{"n_layer": 12, "d_model": 320, "n_head": 5, "n_kv_head": 5, "head_dim": 64, "d_mlp": 640, "vocab_size": 2048, "activation": "swiglu", "norm": "rmsnorm", "norm_place": "pre", "norm_eps": 1e-05, "positions": "rope", "rope_base": 500000.0, "rope_fraction": 1.0, "qk_norm": false, "attn_scale": 0.125, "bias": "none", "tie_embeddings": false, "parallel_block": false, "init": "trunc", "init_std_qkv": 0.028, "init_std_o": 0.0, "init_std_up": 0.028, "init_std_down": 0.0, "optimizer": "muon_variant", "lr": 0.0119, "lr_mult_qkv": 0.5, "lr_mult_o": 1.5, "lr_mult_down": 1.5, "beta1": 0.93, "lr_head": 0.00884, "grad_clip": 1.0, "warmup_steps": 200, "schedule": "wsd", "decay_fraction": 0.634, "decay_shape": "linear", "final_lr_fraction": 0.1, "batch_tokens": 262144, "seq_len": 256, "doc_mask": true, "train_tokens": 960100000, "steps": 3663, "dataset": "wikipedia_en"}
MLP neurons of a small language model. Each row is named by its layer, matrix (gate and up: input weights) and neuron, and shows model dimensions 80-207. Each number is 128 + 24 x the weight over its row's rms, rounded and kept within 0 to 255. A neuron's up and down rows have the sign that makes its largest values positive.
Before each neuron's rows, "fires after" lists the tokens most often just before its 100 highest values on Wikipedia text that the model never trained on.

fires after: " V", " v", " Res", " M", " P", "av"
L2.gate342 [115  96 131 125 160  92 142 114 140 146 135 138 104 153  81 120 127 123  95 132 157 172 117 146 140 124 142 119 129  92 152 147 143 190  77 162 133 145 128 130 132 136 114 158 101  90 130 155  96 111  86 162 124 131 113 132 137 170 128 118 133 155 148 108  94 110 169 173 166 131 128 141  76 164 127 157 129 159  61 124 120 121 167  87 135 159  97  99 109 161 137  94  97 111 106 115 111 140 133 125 142 104 116 118 117 161 148 121 104 165  89 113  90  82 158 156 105  98 160 128 137 149 152  65 126 142 122 123]
L2.up342 [128  90 101 117 135 141 134 135 144 116 155 125 139 120 136 130 124 118  98 146 140 142 171 130 210 152 126 169 135 106 120 125 139 132 116 114 112 138  88 117  74 147 110 128 129 149 100 188 154 131 133 128  99 140 153 165 105 163 123 117 118 135 160 166  98 152 189 139 114 145 106 125 107 119 157  94 122 141 135 129  97 125 122 115 103 153 117  94  96  93 117 102  71 134 143 139 129 116 101 114 123  72 140 159 123 146  74 135 100 135 125  87 170 145 166 111 117 133 149 121 122 117  82 112 165 148 118 111]

fires after: " h", "f", "og", " H", "w", "h"
L2.gate33 [122 119 123 129 143 118  89 120 126 168  92 155 110 174  88 151 136 165 124 132 113 152 106 124  74 103  98 112 115 161 200 120 142 120 135 126 139 112 117 126 153 133 133 157 110 140 130 158  90 139  89 127 145  88 162 133 136 135  86 133 125  86 143 120 161 131 101  86 126 147 114 129  80 131 110 133 131  98 110  81 113 102 131 104 146 160  74 126 159 134 173 148 110 113 158 154 146 152 131 114 163 112 124 117 146 109 142 142  86 116 140 169 152 150 160 154 119 106 168 108  97 132 126 127 127 132 120 131]
L2.up33 [129 161 153 111 131 158  93 121 146 126 134 158 131 176  72 136 123  84 175 123 121 161  93 109  95 127 115 151 120 151 117 115 131  85 152 156 145 114 122 118 125 149  69 110  75 150 129  95 115 102 161 111 159 117 164 165 124 184 108 129 117 128 135 164 147 136 163  99 127 123 136 132 148 135 143 151 156  95 125 166  87 131  98 147 119 120  62 177 112 129 114 118 108  86 174 162 122 140 117  85 151 134 127 160 123 105 107 126  89 122 161 148 117 140 121 113 100 138 140 145  83 113 161 123 142 146 127 120]

fires after: "h", " H", " h", "ish", "or"
L2.gate374 [ 65 100 118 153 121 174  93 114 108 127 137  84 158 155 150 162 134 164 109 128 105 105 120  82 117 148 124 168  89 113 129 122 171 129 124 114  94  92 138 125 131 164 183 180 147 172 130 123 118 117 154 125 150 120 133 115 119  99  95 159 173 116  99  75 142 143 104 102 120 140 154 140 130 155 123 156 142 109 141 132 101 111 153 124 129 154 139 139  88 154 117 129 132  97 195 120 124 149 127 117  93 126 135 150 117 142 112 175 132 107 131 161 149 138 125 128 117 167 117  94 139 129 106 170  72 149 139 109]
L2.up374 [144  92 111 137 104 120 125 127 153 141 124 113 118 163 125 138 128 118 123 129 109 139 115  99 128 155  96  98 106 105  69 151 138  95 120 140  93 118 106 102  98 133 142 142 138 145 108 133 113 123 145  96 117 169 150 111 101 118 190 144 151 142  65  95 139 207 175 108 145 129 115 144 139 136  97 141 122 120 134 101  85 127 140 156 139 105 117 135 113  71 125 117  84 134 173 128  91 146 150  98 117 106 100 152 124 144 131 132 143 128  97 155 128 105 141 136 144 185  86 105 138 145 134 123 100 159 130  77]

fires after: " f", "\n", "e", " F", "f", " tra"
L5.gate388 [ 75 136 145 137 141 160  99 147 113 133 139 124 136 150 154 116  89 158 130 105 144 183 145 140 143 138 149 132 120 115 153 121 113 144 121 147 101 128  86 147 120 113 139 174  85 178 123 116  75 128 122  97 126 165 182 105 141  89  97 142 121 145 175 158 145 114 110 132 119 152 119 115 122 119 124 131 110  84 135 118  97 109 160 149 140 147 157 128 117 132 128 136 134 128 128 126 135 125 114  97 177 117 117 157 156 112 162 111 125 124 121 132 163 107 140 128 158 128  64 124  98 128 152 149 162 139 105 180]
L5.up388 [173 150 136 166  89 131 117 107 124 171 123 130 138 123  93 131 105 130 113 105 151 119 176 138  89 146 105 164 145 157 116 121 151 150  97 100 198 107  90 112 108 123 138 111 144 171 116 136 141 156 109 108 119 152 165 159 185 118 112 124 124 106 108 134 108 131 136 128 110  97  99 114 131 153 112 139 128 107 134 139 114 167 113 142 164 123  79 113 111 152 144 152 131  90 160 139 150 109  97 156 101 112 102  99  98 126 119  92 133 119  74 102 127  60 102 121 121 141 134 134 143 146 100  80 138 129 111 112]

fires after: "5", " 4", "9", "6", "4", "7"
L2.gate94 [109 127 168 138 132 122 108 152 148 165 132 155 122 145 145 152 109 113 117 126 158 131 136 145 142 101 114 118  90 106 142 134 157 134 105 147 180 123 106 162 110  92 154 183 125 108  95 135 108  94 123 123 160  98 102 124  94  88 158 134 117 102 161 185 125 119 120 146 134 100 127 157 149 143 117 126 153 154 133 127 133 138 104 123 105  96 105 128 118 143 122 116 114 147 131  97 120 120 115 139 121 119 111 102  84  79 182  95 150 142 149 158 132  90 133  90 104 103 123 143 125 132 144 134 135 121 147 112]
L2.up94 [190  84 161 128 134 112 134 102 148 120 119 161 129  94 148 104 137 147 118 127 119  69 104  92 138 124 126 175 162 137 174 141 133 135 139 111 119  81 105 140 103 120 131 175 114  82  82 104 115  69 108 177  82 127 123 156 108 123 113 121 161 121 176 150  74  78 122 129 110  71 166 176 139 131 132 127 122 100 160 146 180 193 142 126  93 106 172  78 123 131 148 127 125  96 125 144 135 147 114 154 154 125 107 141 115 108 128 104 133 118 114 143 150 130 117  94 123 128  94 130 153 109 112 132 148 104 116 107]

fires after: "h", " ro", "ro", " H", "ot"
L2.gate83 [120 120 120 123 124 126 122 122  84 135 144 117 138 133 107 124 151 158 120 174 105 107 160 134 154 128 102 126 107  82 144 135 121 119 163 124 112 127 160 136 121 133 133 172 152 126 145 135  86 158  84 109 117 141 145 128 156 109 111 147 146  99  95 108 129  69 146  97 127 157 137 136 121 118 119 133 137 152 205 129 126 173 116 137 131  87 194 103 128 133 144 132 126 112 159 145 127  62 122  86 115 104 113 121 113 121 126 143 136 129 111 114 114 132 118 144 178 124  91 129 138 147 153 127 107 108 138 142]
L2.up83 [120  99 155  94 155 133 104 137  92 126 132  92  96 146 146 174 155 121  92 142 103 145 168 103 165 139 113 121 122 131 139 128 161  93 167 115 128 151 167 137 111 152 151  86 169 128 117 136 123 150 135  91  82 137 114 107 159 117 125 116 168 166 135 135 127 130 117  86 140 145 128 118 139 141  94 152 138 147 142 183  85 152 114 136 115 135 146 133 112 109 134  82 144 125 160 146 146  94 139 136 146 176  99 143  67 134 163 168 157 120 157  92 124  88 120 131 180 110 122 108 102 160 142 149 119 100 126 156]

fires after: ".", ",", "c", "5", "4", "2"
L5.gate466 [ 99 138 119 112 110 103 144  92 114 155 176 125 154 143 122 105  92 181 140 124 129 169  70 159 157 139  99 121  94 132 132 136 145 106 164 111 149 137 149  94 123 107 165 136  98 178 116 115 127 143 130 129 118 135  62  94 104 138 153 138 127 136 137 151 150 115 173  78 145 134 158 128 111 132 159  91 130 172 132 135 144 114 163 137 132 131 171  83 144 137 134 110 104 118 127 114 108 114 131 104 162 142 137 142 101 126 108 134 102 119 186 142 153  78 117 130 161  89 142 125 108 134 109 148 100 137 118  88]
L5.up466 [ 85 135 132 132  76 117 109 137 133 128 132  98 157 106 146 118 152 128 154 111 103 129  82 113 125 120 133 115 127 114 156 139 111 114 119 130 130 158 159 101 105 146 114  99  92 101 115 149 163 114  65 148 112 162  87 149 103 149 150 114 155 138 154 156 120 128 121 115 107 151 142 113 121  84 139  81 115 113 150  97 112 110 165 144 156 140 162  71 104 120 132 129 111 119 150 171 174 216 166  98 147 146 104 177 127 149 134  93 105 129 149 124 138  93 153 101 106 104 108 100 153 166 143 137 114 118 104 134]

fires after: " f", " a", " M", " A", " m", " K"
L5.gate436 [122 131 115 118 116 108 125 102 109 152 119 169 144 127 160 133 141 152  96 124 143 113 112 115 130 133 104 156 122 108 140 145 167 162 121 107 155 153 115 114 116 143  83 123 114 107  83 105 132 122 166 103 141 122 154 137 140 145 129 138  91  99 158 131  99 144  92 170 140 135 152 143 115 115 156 112 152 175 101 126 135 130 175 157  81 133 124 136 142  89  73  85 107 185 163 127 161  95 154 151  78 124 164 127 134  95 123 164 121 111 130 120 157 179 129 128 112 162 148 136 139 148 141 110  88 101 157 153]
L5.up436 [ 98 158 133 125 112 102 129 145 127 103 131 117 139 129 138 131 156 133 136 165  98 132 107 118  79 123 109 135  95 126 164 156 107 118  92 132 133 123  79 174  98 130  84 173 121 149 121 137 105 143 138  82 102 157 157 146 130 136 135 154 139  94 138 132 105  79 138 158 145 163 120 125 145 126 156 145 138 131 121 147 110  86 135 146 151 102 132 110 175 122  83 176 118  83 130 106 135 180 131 121 139 115 163 157 126 108 145 141 139 128 151 145 136 133 156 140 115 155 146 102 118 125  99 111 142 151 118 171]

fires after: " (", " ft", " 0", " km", ":", "1"
L7.gate44 [100 110 128 139 136 159 116 114 145 131  61 124 152 111 135 126 130 110 126 141 133 123 163 122 123 126 155 130  95 146 133 108 147 127 108 110 152 112  94  86 144 121 182 110 101 138 130  82 143 142 160 169 111 129 147 160 158 142 111 146 121 159 153 150 106 123 121 138 126 122 134 139 123 135 127  88 116 131 109  89 118 102 143  97  80 121 154 125 135 134  86 130 157 133 181 148 104 135 132  78 173 144 151 118 145 110 120 132 169 132 114 111  96  79 150 123 140 114  75 135 161 187  70 116 110 110 131  81]
L7.up44 [122 148 115 126 190 136 135 139 127 136 160  86 108 146 162  98 107 125 149 132 103 120 120 145 128  96 106 153 102 131 115 111 133  94 121  97 103 102 113 110  93 102  98 145 177 145 114  97 154 159 106  90 117 130 118 128 154 107 151 106 125 131 138 138 154 169 138 121 118  99 146  89 176 150 126 145 123 108 147 132 111 140 152 122 167 170 133 131  57 116 194 129 101 154 108  87 113 120 157 179 108  90 111 102 149 115 140 137 108 127 137 119 119 142 169 103 127 120 179 148 184 100 135 126 156  88 154 181]

fires after: "-", " a", " A", "20", " St"
L5.gate180 [130  95 120 153 150 106 138 102 134  88  87 185 104 128 137  91 164 134 140  84 110 137 118 151 126 112 139 183  94 101 151 110 138 149 151 140  98 157 153 136 124 113 125 101 120 101  87 103  83  95 112 121 138 120 146 165 171 142 123  53  99 124 139 117 100 144 148 112 120 157 101 134  99 100 123 127 196 153 191 115 131 154 135  99 151 131 139  96 103 134 103 121 116 112 126  78 132 127 147 141 126 148 148 117 157 103 162 162 120 113 124 151 152 107 119  79 122 153 143 145 134 133 144 142  78 152 136 157]
L5.up180 [120 122 124 120 130  98  87 107 115 130 139 107 153 169 165 130 105 120 164 156 141  97 112  96 129 142 155 135 127 106 141 137 103 106 192 172 142 175  81 103 168 142 148 111 172 108 103 125 162 125 138 103 123 136 121 100 127 109 121 102 113 121 144 156 106  99 133  93 118 156 153 124 119 110 155 114 196 180 136 179 154 143  98 112 112 120 187 158 152 101 105  85 110  87 116 155  77 150  96 123 149 142 136 150 111 153  90 126 100 191 119 130 155 155 121 121  83 130 116 136 137 159 136 131 191 182 125 148]

fires after: " St", " A", " st", " P", " V", "m"
L2.gate156 [126 109 143  98 108 126  95 118 115 139 152 163 148 133 110 100 164 131 150 151 120 117 116 145 126  91 129  95 111 149 164 115 163 142 111 125 137 170 127 153 132 117 127 188 120 101 129 174  46 132 102 130 118  90 120 158 123  88 160 150 112 119 181 108 127 138 121 146 138 134 149  90 100 155 142 150 154 124 104 134 117 118 138 115 136 126 126 142 141 118  85  61  93 110 146 137 138 129 165 114 145 145 179 114 131 153 146  89 114 116 113 113 115 133 116 133 109 126 166 107 154 143 117  67  99 144 145 159]
L2.up156 [138 123 145 117 125 124 164  90 168 148  83 141  98 139 155 110 162 188 123 149 134 160 163 156 151 109 144 138 141 131 118 123 123 130 114 124 158 163 126 153 123  95 160 162 149 166 155 114 117 129 106 116 124  85 187 154 137 134 108 148 141 107 137 122 115 111 113 135 128 133 164 110 143 177 153 146 149 116 136 164 133  95 156 132 164 143 143 118 143 106 124 119 112 164 123 142 130 148 181 162  90 142 147 161 140 138 161  97 108 120 126 129 136 153 119 110 125  95 142 140 134 139 136  83 117 136 175 123]

fires after: "\n", " f", "ician", " cap"
L5.gate514 [128 113 109 108 113  92  80 126  67 154 142 134 122 127 195 125 131 146  89 106 144 174 154 144 145 167 140 190 101 111 140 142 102  98 119 145 130 175 159 156 102 104 116 138 102 131 117  94  86 138 108 158 183 123 108 148 121 128 127 123 103 131 131 136 118 118 107 104 116 115 123 145 151 117 125 144 115 114 152 152 170 122 130 131 121 124 150 100 108 145 138 110 142 169  98 155 131 145 125 128 139 101 115 117 155 122 140 152 172 150 124 122 140 106 160 116 116 161 106 120 134 115 123 159 100 154 133 124]
L5.up514 [ 96 117 150 147 104 131 112 129 152 105  85 123 110 129 124 124 127 117 130 131 145 117 133 127 134 157  97 132 136 134 123 161  92 130  86 117 187  83 132 100 135  92 138 139 167 103 152 119 137 117 143 137 130 143 124 124 139  93  97 107 129 102 170 167 106  83 105 104 178 132 112 103 114 147 163 126 128 142 134 109 164 132 124 111 111  68 101 113  92 111 150 146 120 157 151 157 141 131 123 106 160 109 132 103 137  80 130  84  99 130 125 162 111 152 162 117 142 113 123 167 108 103 163 144 127 127 172 101]